{"norm_eps": 1e-05, "rope_base": 1000000.0, "parallel_block": true, "warmup_steps": 401, "final_lr_fraction": 0.0, "doc_mask": true}
MLP neurons of a small language model. Each row is named by its layer, matrix (up: input weights) and neuron, and shows model dimensions 32-127. Each number is 128 + 24 x the weight over its row's rms, rounded and kept within 0 to 255. Numbers have three digits each.
A block is one neuron, or neurons of one layer that tend to fire together. After each block is what it responds to, as a language model described it from the Wikipedia text at the highest values.

L5.up47:123099113166093143156116135119189096134136138110175181133096138183114112147113138084141141167102138125100134134112132187157101181117158127135141103171123176180158125109137112135104132143103121138112088133163136121095128092124134167156142131116114132093108113076149142105102113151087130132
L5.up201:115136165154114133106129144063127129116155131129077110119091169140179133099136135154154160132156129147126097098076078124121132132137141135138086110147147123170162109099079107150115126178107164164129108134135127095131181160105092153125133146126099153126122106100176110135110136133113089148
L5.up417:185097106114153143146140128122168097178132134116094107105122162087169156138163160129142117116080153132043125123122109177145161089134106162145150132142152139136119120116102156127139169105136153151106115126104128124150101127121158173105147135103118129127122126105110148122148120121133120100
L5.up429:155114109141155154087080128159134123114130125131088141137110201114165131158130137129087151147153154158107127137142083109156128128125173115145153102149077120139108135148091173164135134164078106112156141124129107142136079120155120138144116119113143127152122103123161126122110188126088143136
L5.up520:090136141112162141149127136101175110106129123144103165126108142163130176151136099123125152159094107135130159154160126162181118122118132116145114190180127066127140093128105122103129132138134120092135154133133148152133133131121127127121135132128158090114130095135097097136147141114081068130
L5.up529:107092135160163147146140122071155106102086121118075082094136133126155150148125128112131115151141107115149120105157121108093156177104136112115086153156141117143149106103132089160166176133090127181109152127168138134105109165137166123170146127162146094117123114126174117125117172114108125127
L5.up568:115107104134086130077124134115131134133134121102102132129144163129124116108148128136136133124143143104077164131114108145151163113113144117091165094114121108161065105125115122135162120162125144132156104128170151165106122079133114159166099156112167142121108127100127174111141122129128112142
L5.up693:116114127114118140104159130125171164118087137105109138120099157141141145142105069113132131133116135133126138137126141122120129165125154121115158094172096125107046113156104141123096156168130118125121130085134155174108121173086121135108119136119085173128127148130126132121108133111128093174
L5.up732:168134127153103157110153101157156112138155077136127136130133100138151139087137137159171114128118124096108150147143115147135092104148161117159149083143101119097128116175163127140154097101109155138141112087117102104154135116127113117116110135114162115153180129060139135083125142108081125088
L5.up750:097122157121122112144167136132115116132156127135114099159041144132117104135119148130133137144131145133114129136139112133165147152128129171100124117117107132170138139125071120133083091136096135145165107110112141136126121124121145112166125139149090170124123116120097076135107143118114107124
L5.up785:179107142137171134112117115147130132136051101116108117126118160151136165127140109122124188162097138136103094132125112152147144130123134100123190101112159120081136110123072112140151108125123170133104174149115198078141147140138102142124158109113154096144143110107124139152079095137087114131
L5.up880:128172111147159129139140129098150163129081138122095118123116164134093129112151103159185165137140143127109166139127104161127118166118168143093105134185156143100122115117094129124119130149103107183184134099158097144064117077148094137145091172117120125129129139098140120099126120131122120168
L5.up1292:093152147127123195123126115076128126088135147144112111135112141130128150114184120151165135123137133148095076098143123126116179138107134136109104127143108131132066084170106141184115116161074156128131125096129131208151120122135127166143099127113148112148136117139164150150107089091108177129
L5.up1363:135117139149134106167105096073147089113124151173159135128081138156107114130153110113123135157133124110141086129150105129132110142129132097109107147162121122157123134107077144129151131068148100123147146132134107121119150148154100148145118135128145123133116103103148122116076072105120154114
L5.up1416:095148134138135131122127096123154092138128090114134078128059111181094129175091144131160129129101134120123104114141152134167124141142142185123129099127156114108105121132106112144077129115123110177125123122114129110120118120129088103116112148140087128166123089133077137122144159112139107078
L5.up1476:121124101150131146123101115121141128110125115116106129163102157124138126115109108115097161138125153136148085109173113088118112185131164128111078112115128132132138143116132129160132128109101164143119100149142135142115103141121119128125142121120139090128132117111126141137112094133111157085
Numbered-list and year digits. Digits opening numbered list or table rows (1., 2., 3. in track listings, ranked lists), and the final digit of years, as in 197'0's, 201'2'.

L4.up369:120121121129128161115169096100099155094142149156120124115092144168144150138126109101110108098094129132125083135126181144136153140112110121104114132130151106168122140136149101120158107102130084164116085119130210099082158151134129099122111143128103134141138127139125140122116121098113146135
L4.up996:153108150113153149096155147109118129122152202094163108123089129126151141082163138159186135119135132108125108130142169113167120092122129130116099126156162119153088158158125099124098110079127164134092131116118159116098132133167158089131132122135148115145153132129128151120141139112053159126
L4.up1100:102126125114152132157108144119126090093127131141134108132132117093137179109109096123102119123121143120132157133087087163119147145121129144132153144143125072153111154114093119118146138131149138126144122121144150085075145145134175104157134148117076127193128151097125113136140143126083127134
L4.up1357:103128135130087135135144101077093133096146157158129076137128140140172140144128142136132144162131147119123130149128152123131177111138124124128108143145140121195140125085122121123109135141052147113124146153166172127091143123168139127138140158131145134138167131117139103121125127120070129165
Word-opening fragments. Opening pieces of multi-token words and names, such as pl in plan or en in Glenavon, plus month names after On and opening apostrophes or hyphens.

L2.up1442:132112173126127135182136083074121155145169171132107171117146106148122152147139135124142133131121119144097145119110109149146112126122140117140177116135150121097103155137123100104141154141142189162151097088149148148151121162179095079137131114100122093153109143085118118136134174119124108143
Word-start letter fragments. Single letters or short clusters opening a word the tokenizer splits, often after an article or possessive, e.g. y(outh), h(orse), cl(aim), p(illar).

L2.up467:152122145097110116117179106155153155148146179107126072141135142156137100125120109149092162138129118149098176135089160148149086083173146175119146090122104129134126149147120113109093112079120175138138151098124139095100143105125121157138162132155130179136107126136117151094112135124084133181
Early word fragments. Second pieces of names and words after an initial capital, as in K-ill-ymoon, K-ou-yate, K-ul-ig, plus 3-r-d, o-z, and the article a after as, of, including.

L4.up15:105118143140131119160140144057148119114133142149113142108142194137138153142087108121152128165123191100114098115128109138158105133148128181137101110126090105115123158123118101125130112107122147176142102143129143161138120108162092112111142150127126096104132131061147121139134080099101123133
L4.up471:114117134132092144132172098080152125131145167088113157076074157155173103159125137151162158145127163110154129130105090113171121181133153185123151098152094087162130106165096137114090151146123134138111097096120128122095147114127107131141108126134095152140154097092130083143123119113163116151
L4.up472:164128127126124129123148125103184125131148117113112127158094126130138168125106122124137145151170094173108126122143084126176122139126142148124108143128131096134151102131115134122097141094103122153156065125123156119094130127153118080148115143112132146110108080076131162114133098110139144115
L4.up836:104123151145131132109120144080120162155123126107067133093060095136115141146143125134102140127165159123143144141132099152127107128120154127138126184187126107134125119121096117122101112115084131120111141075135137089130108112134129147184132107140155119099103082087124149109136167132159106159
Final digits in lists and years. Last digit of a number that closes a list or table row index or a year, e.g. 16. in tracklists, 57 |, 200-6, 197-7.

L5.up148:155117092138124118164140126095111087127108127152146170124134086122141143131119137106141131162121166147097093123156135132117116116138133146148148129128113083126130137102109120112147136120139135112176123095171186131117162152145146139118115117125152120156139118073153135122098156128113151159
L5.up219:157108125143116123114137130143154122141151158094127091105131130151096109106145126169081129128149140110117108163116170173163130119177115093131111171146121149129116098138138079109126101116129142148130120114166146140090138129171112145103194139101137170135127145115156130110131134117118143163
L5.up414:115143103180154143180106118136157136158069107134131139117123128128102097115102089135093137149135139139145169161116163142097153085151150148127128113138100147149082093087149110129135133135163132075164143141136146156132085118214116107101100149131144150157118123122150114093114184119131124142
L5.up608:136109119114129142133137100147160110137105135148147116080110131117120145113143141151124118102115140137126148169143095126122108123160162164123144109152137124159123112084099150098118146115096169174144170113192141147105116118155126083138193168131118131168120114096109133119125146133117122134
L5.up661:150115105125070116132120125111166163106119148109128118110105111139109118105108121130115115165099134173124155139117126112134105132106116149127134119138089141102145116127095124093107086114132157151169172085104118142130082112148103154147132139133128121170123115118138111145141151134127134107
L5.up736:097105156140095129146135109137135139124131111131150123108086131120172145124157119151120152123125136129116110144103062109164102161135103112125115116151100128119122150131101149112139126121146167157149123103125172115120133132107117144146204148106117139148097128038144092108129138148111153174
L5.up866:131125131154138140103152117094095139127136137105160079116105104177111141123130133142139127104113129129099122137145130128114126129129135159156149137132090133136157069122113100142125136147082123125156147068154168135115109120108134130066151159122160126164111099109174117166135151109088159142
L5.up953:113132109107079133132083122090113145128129143150146138142159164136110165108113160089164111148101123093143181160125094140126104107111135139149154135153133127169123169115094092102130124118100164121148124132135178129107120144120131104136134105138106149117160107079115156140135166112132141161
L5.up972:124088161130116134141147124151156133146133121103121085122128125131131112148129142136159185147083100134140118159145144141128126162139123140093131069131112107120143130111094100100091098102128150149153116141170140124141133151122065158118204125172141142103096127101118110150113107131090116136
L5.up1040:095147159121087122136109155122153116111077145091115129114147135152116124132125149168110173134134116087148170175195136111126114109134156150136076148151146147140141142122140105117077127139124111148090077093155160102115162113137120160139142110130169106112087100083133134142083153128147129145
L5.up1048:136093164153133130137173133114139158084115142135129146139118128113135119140114154087165079154103136109156135122120146087151151137104149155108159154130154109121096130091098109127114102131137145118118153088142134124085140116140132107097137129148137145201150146115091107093131145149135133172
L5.up1145:125142115150098131170112107104164171128105148140151102103126132116091130124121095118108146105132113156122109138137113123134142116122076085116135108137140159159111149151126113158141101111109072163118127102150145127110130113141111139111200143145150118162120130073140139097116149142106117200
L5.up1268:108066158176133118094158097119132122118125123105134125071143142116113134089139080134122148167122125119111145143173136102115144118150133153134138110156111150118112109114125109144140099124112152140181148138145137144084109107137109127154213143108169124172143172117107120098097132137115152120
L5.up1433:208122184141091150145131150108109123136110143075085132120128175168163130102113106096089138168093090166106122107128090107109136168119121148105136137148131133187122120136118086174116135170102123132151097128127145135147124128122096100123151150117151114130143164127122153094096112122076149148
L5.up1468:117094152093092134115180110151126125103149112087129156069130133173156165132134113142119118094093140129105156150121135130133144136151110118144129136133111110133071131126145104152124125155122162155137136092168147104102131170132143099151165149087121139148071098112124157101090116128102099118
L5.up1482:132095133132131133132118142135092132135108139117134112095127163165104121100132132155135161145131123161135065098174089151116118146139148162145115110146121109117123125108104054188120139133149112126126151114120182152089143103154135119132159135124172156140117134131149133127150147082104126146
Word-initial fragment, especially "c". First letter or short prefix piece of a word split into pieces, mostly "c" as in cities, cousin, cross, also f, p, t.

L4.up388:117104139119108147120155128090133089102106159138090100136117156121149149123072112125100151191100098105098146171150125073115165132097134145131114139142187157158161119122104115173071090132123126162169125147103145122144128167165095113108123128119155148106162127107099146111099117150085113140
L4.up446:128120112125098129106184114103129151112117161140127128145118101111128107134118118138127167153101148122145126140136133088121126160090124140134138113135118141076115163097110061123084079127148152139123164139143119160117092146164103134183141116142149159138137145107139161074141102132076106170
L4.up1148:136125137129147132163139124126162094085122170094159101099107124128109125104128120094131117128142115108114141141124133142152141098139163151154177145196145145158159136146126122134087101135118129130140121105088129090106106138159141117103102160157146153124123144122147124162094139172123175111
L4.up1502:165103108147122126150153105120155124123100134130127084079118165119133110110132121151117189196097187111114131159164104120156142146148128116108113107142135146113114138162121116183114116113124119140121096129136142118085118203140127187130163134130145141133135102150128101096117067122120173143
Indefinite article "a". Fires on the indefinite article "a/A" and on one/another, especially at the start of titles, subtitles or quotes, as in ": A Biography" and "A Republic".

L2.up1102:151140111140157132117144080070164091141127133131112146140108132137132186163113127111162107125148109102106145162157126117165111150102122151138154142160144112117119121187117148102132124146138174159166116111139187126098183126125111093150108105091145124104085096134135098128130145114088102146
Word-start fragments, row numbers. Second word-pieces of names and words right after an opening letter or prefix (Er-n-st, Mc-L-aughlin, Id-ah-o), and row numbers such as 2 at table row starts.

L5.up104:093090136146161120115152089118110070117118144118123085135098147136172152137100130072144171155098120105082136132118141140144120115099144115120144109147156120146152077096121092138096200144084128109111083137116137116135131170173118135108138118154119134098139146120149124130102139139065163123
L5.up428:133097192155139115115147151092109093121131156130150129091127113136177116121108112137158168179137146140111097108115133146111151136106136136108163104168119093145119153152116103144090112132111124170158091138176137125101156101132159146102141105124118120169091123116140118142122156150098149138
L5.up475:111143124149106135076122132088191127091090134108110155117133128153142129093160142084095124150132122135114128162134160114134111110116151131129106111130117128128133052130121127112116126136140155132146123142134118139140071134128080129117124159144109100134093105136132136132088173134076138147
L5.up653:102116058143101131135179118122130123143132161101133103103113148098171192138127118141133197166120144088154115177138110125119199128130129108121145119128093117148132129105121112148074102173139171142128114148106116088115102162133171133150125111139156155108127106078135100097117135128086109155
L5.up666:129083141137135123120139121146095101143135139079127124132077101122132146145117132167165141128154194129139101151117103130118154169141164143100106146108128163145107081131104126164101110153123105151090154137168130147115097110093099134138114125135159117129121135120131123100151103144098141207
L5.up731:150125127124111115140154105087080138140111132133111129149151142114114156150146144124100150160115155092089129148155179133119156107091168110122137167138111112174134138134117098130119136170110155130165146136135165152110145163172099115164138104156178126085128093109113099150087142139088158137
L5.up756:133140129107160126138150139116116080140112155140145099088089146117166158145119146132150141091109193148114121116099110146140130088113107163108134107156132141160130077149111127115076129118128098159117112114161110148146119139119147153134135153144166144092101127111167157063129125142120101160
L5.up840:117078113104114117097126175113139072084142110135147140095130159137137115102150107123133140145116143128121122148087110127145116125098141114125147111146142094118123154129080122110147129083105146106145138143131154103135115080208140171116135130163158160136127147110138086141150155135067177163
L5.up854:132150143147151115135122133111127156086164146115123106117168132130169109125114100123107126108142188104096122162162159169138166098092097117139088152125132132145145101090113091134099114159114162140123132174099134135145139148109124103137126151144151157130106103090126078099093132157104128133
L5.up896:103103147139120146076151121083178114145088135107131137089137147111160140094118108134170132152136127132134162184120130129135155123101208140105133109152130127130133126142082107161122133173113142113143104110116111104140143107191168150144130134182129144118104109124102111154118129121079106138
L5.up945:159117076131155124117191113138107163107138131075126125098123152126102127132117129104134112112139177151119102152145106129158112161109137149084155098128150108130137122142108159151117099141132155130150150134116154140107111091111141119149133139165137113137078120148125105063118095137128122172
L5.up983:124079137174129130135157112120108127121149144146111092090143139112133124115127153127122148149160119149145144155121147109164129138082144184120121109142082145126124155134137127139084102154122162126141115146101127129097114152139123126122128163155142123142073111099123122109077139141138130175
L5.up1164:141115097158133158146147103094142115152121165159095155121138117105124138144101126097120110136121132110105145143128113134114129137096187158131139151110152137163104135148098122101086134144161171109127055100089131122132137118132115152123144105138102124097106112076115101111152060115107144115
L5.up1307:118120155140112136112109154126165131130077109111152160133111131115128155152162079129151126138080135127136117182158158131096153133141129114110159119114172097129075149128103167106122094116138094138111172117105129150118132155146124111119152188152148123115137109100109119125103090141113138129
L5.up1403:130117145142129122112179106135121141119106135117151100133128102138133172164125122093139153144131143099096132148133122146111136107121149161135137147094089120092102104130129124102124075129109133164150149139139146137119153132080112135099126142098146098078155102134121105117112154131153160156
L5.up1516:122160100168136138128120110114126128114146123109145139138096140128110163124135164105163180086105170105107130150180098142141146122074157130147168119135125099146128142101136100113113100135109134148122118170098149107114100101144103123142163114157145166099158084124165129118109111131100106144
Indefinite article "a". The article "a"/"A" opening a noun phrase, strongest at the start of quotations in reviews, e.g. "a slim", "a perfectly", "a desperate".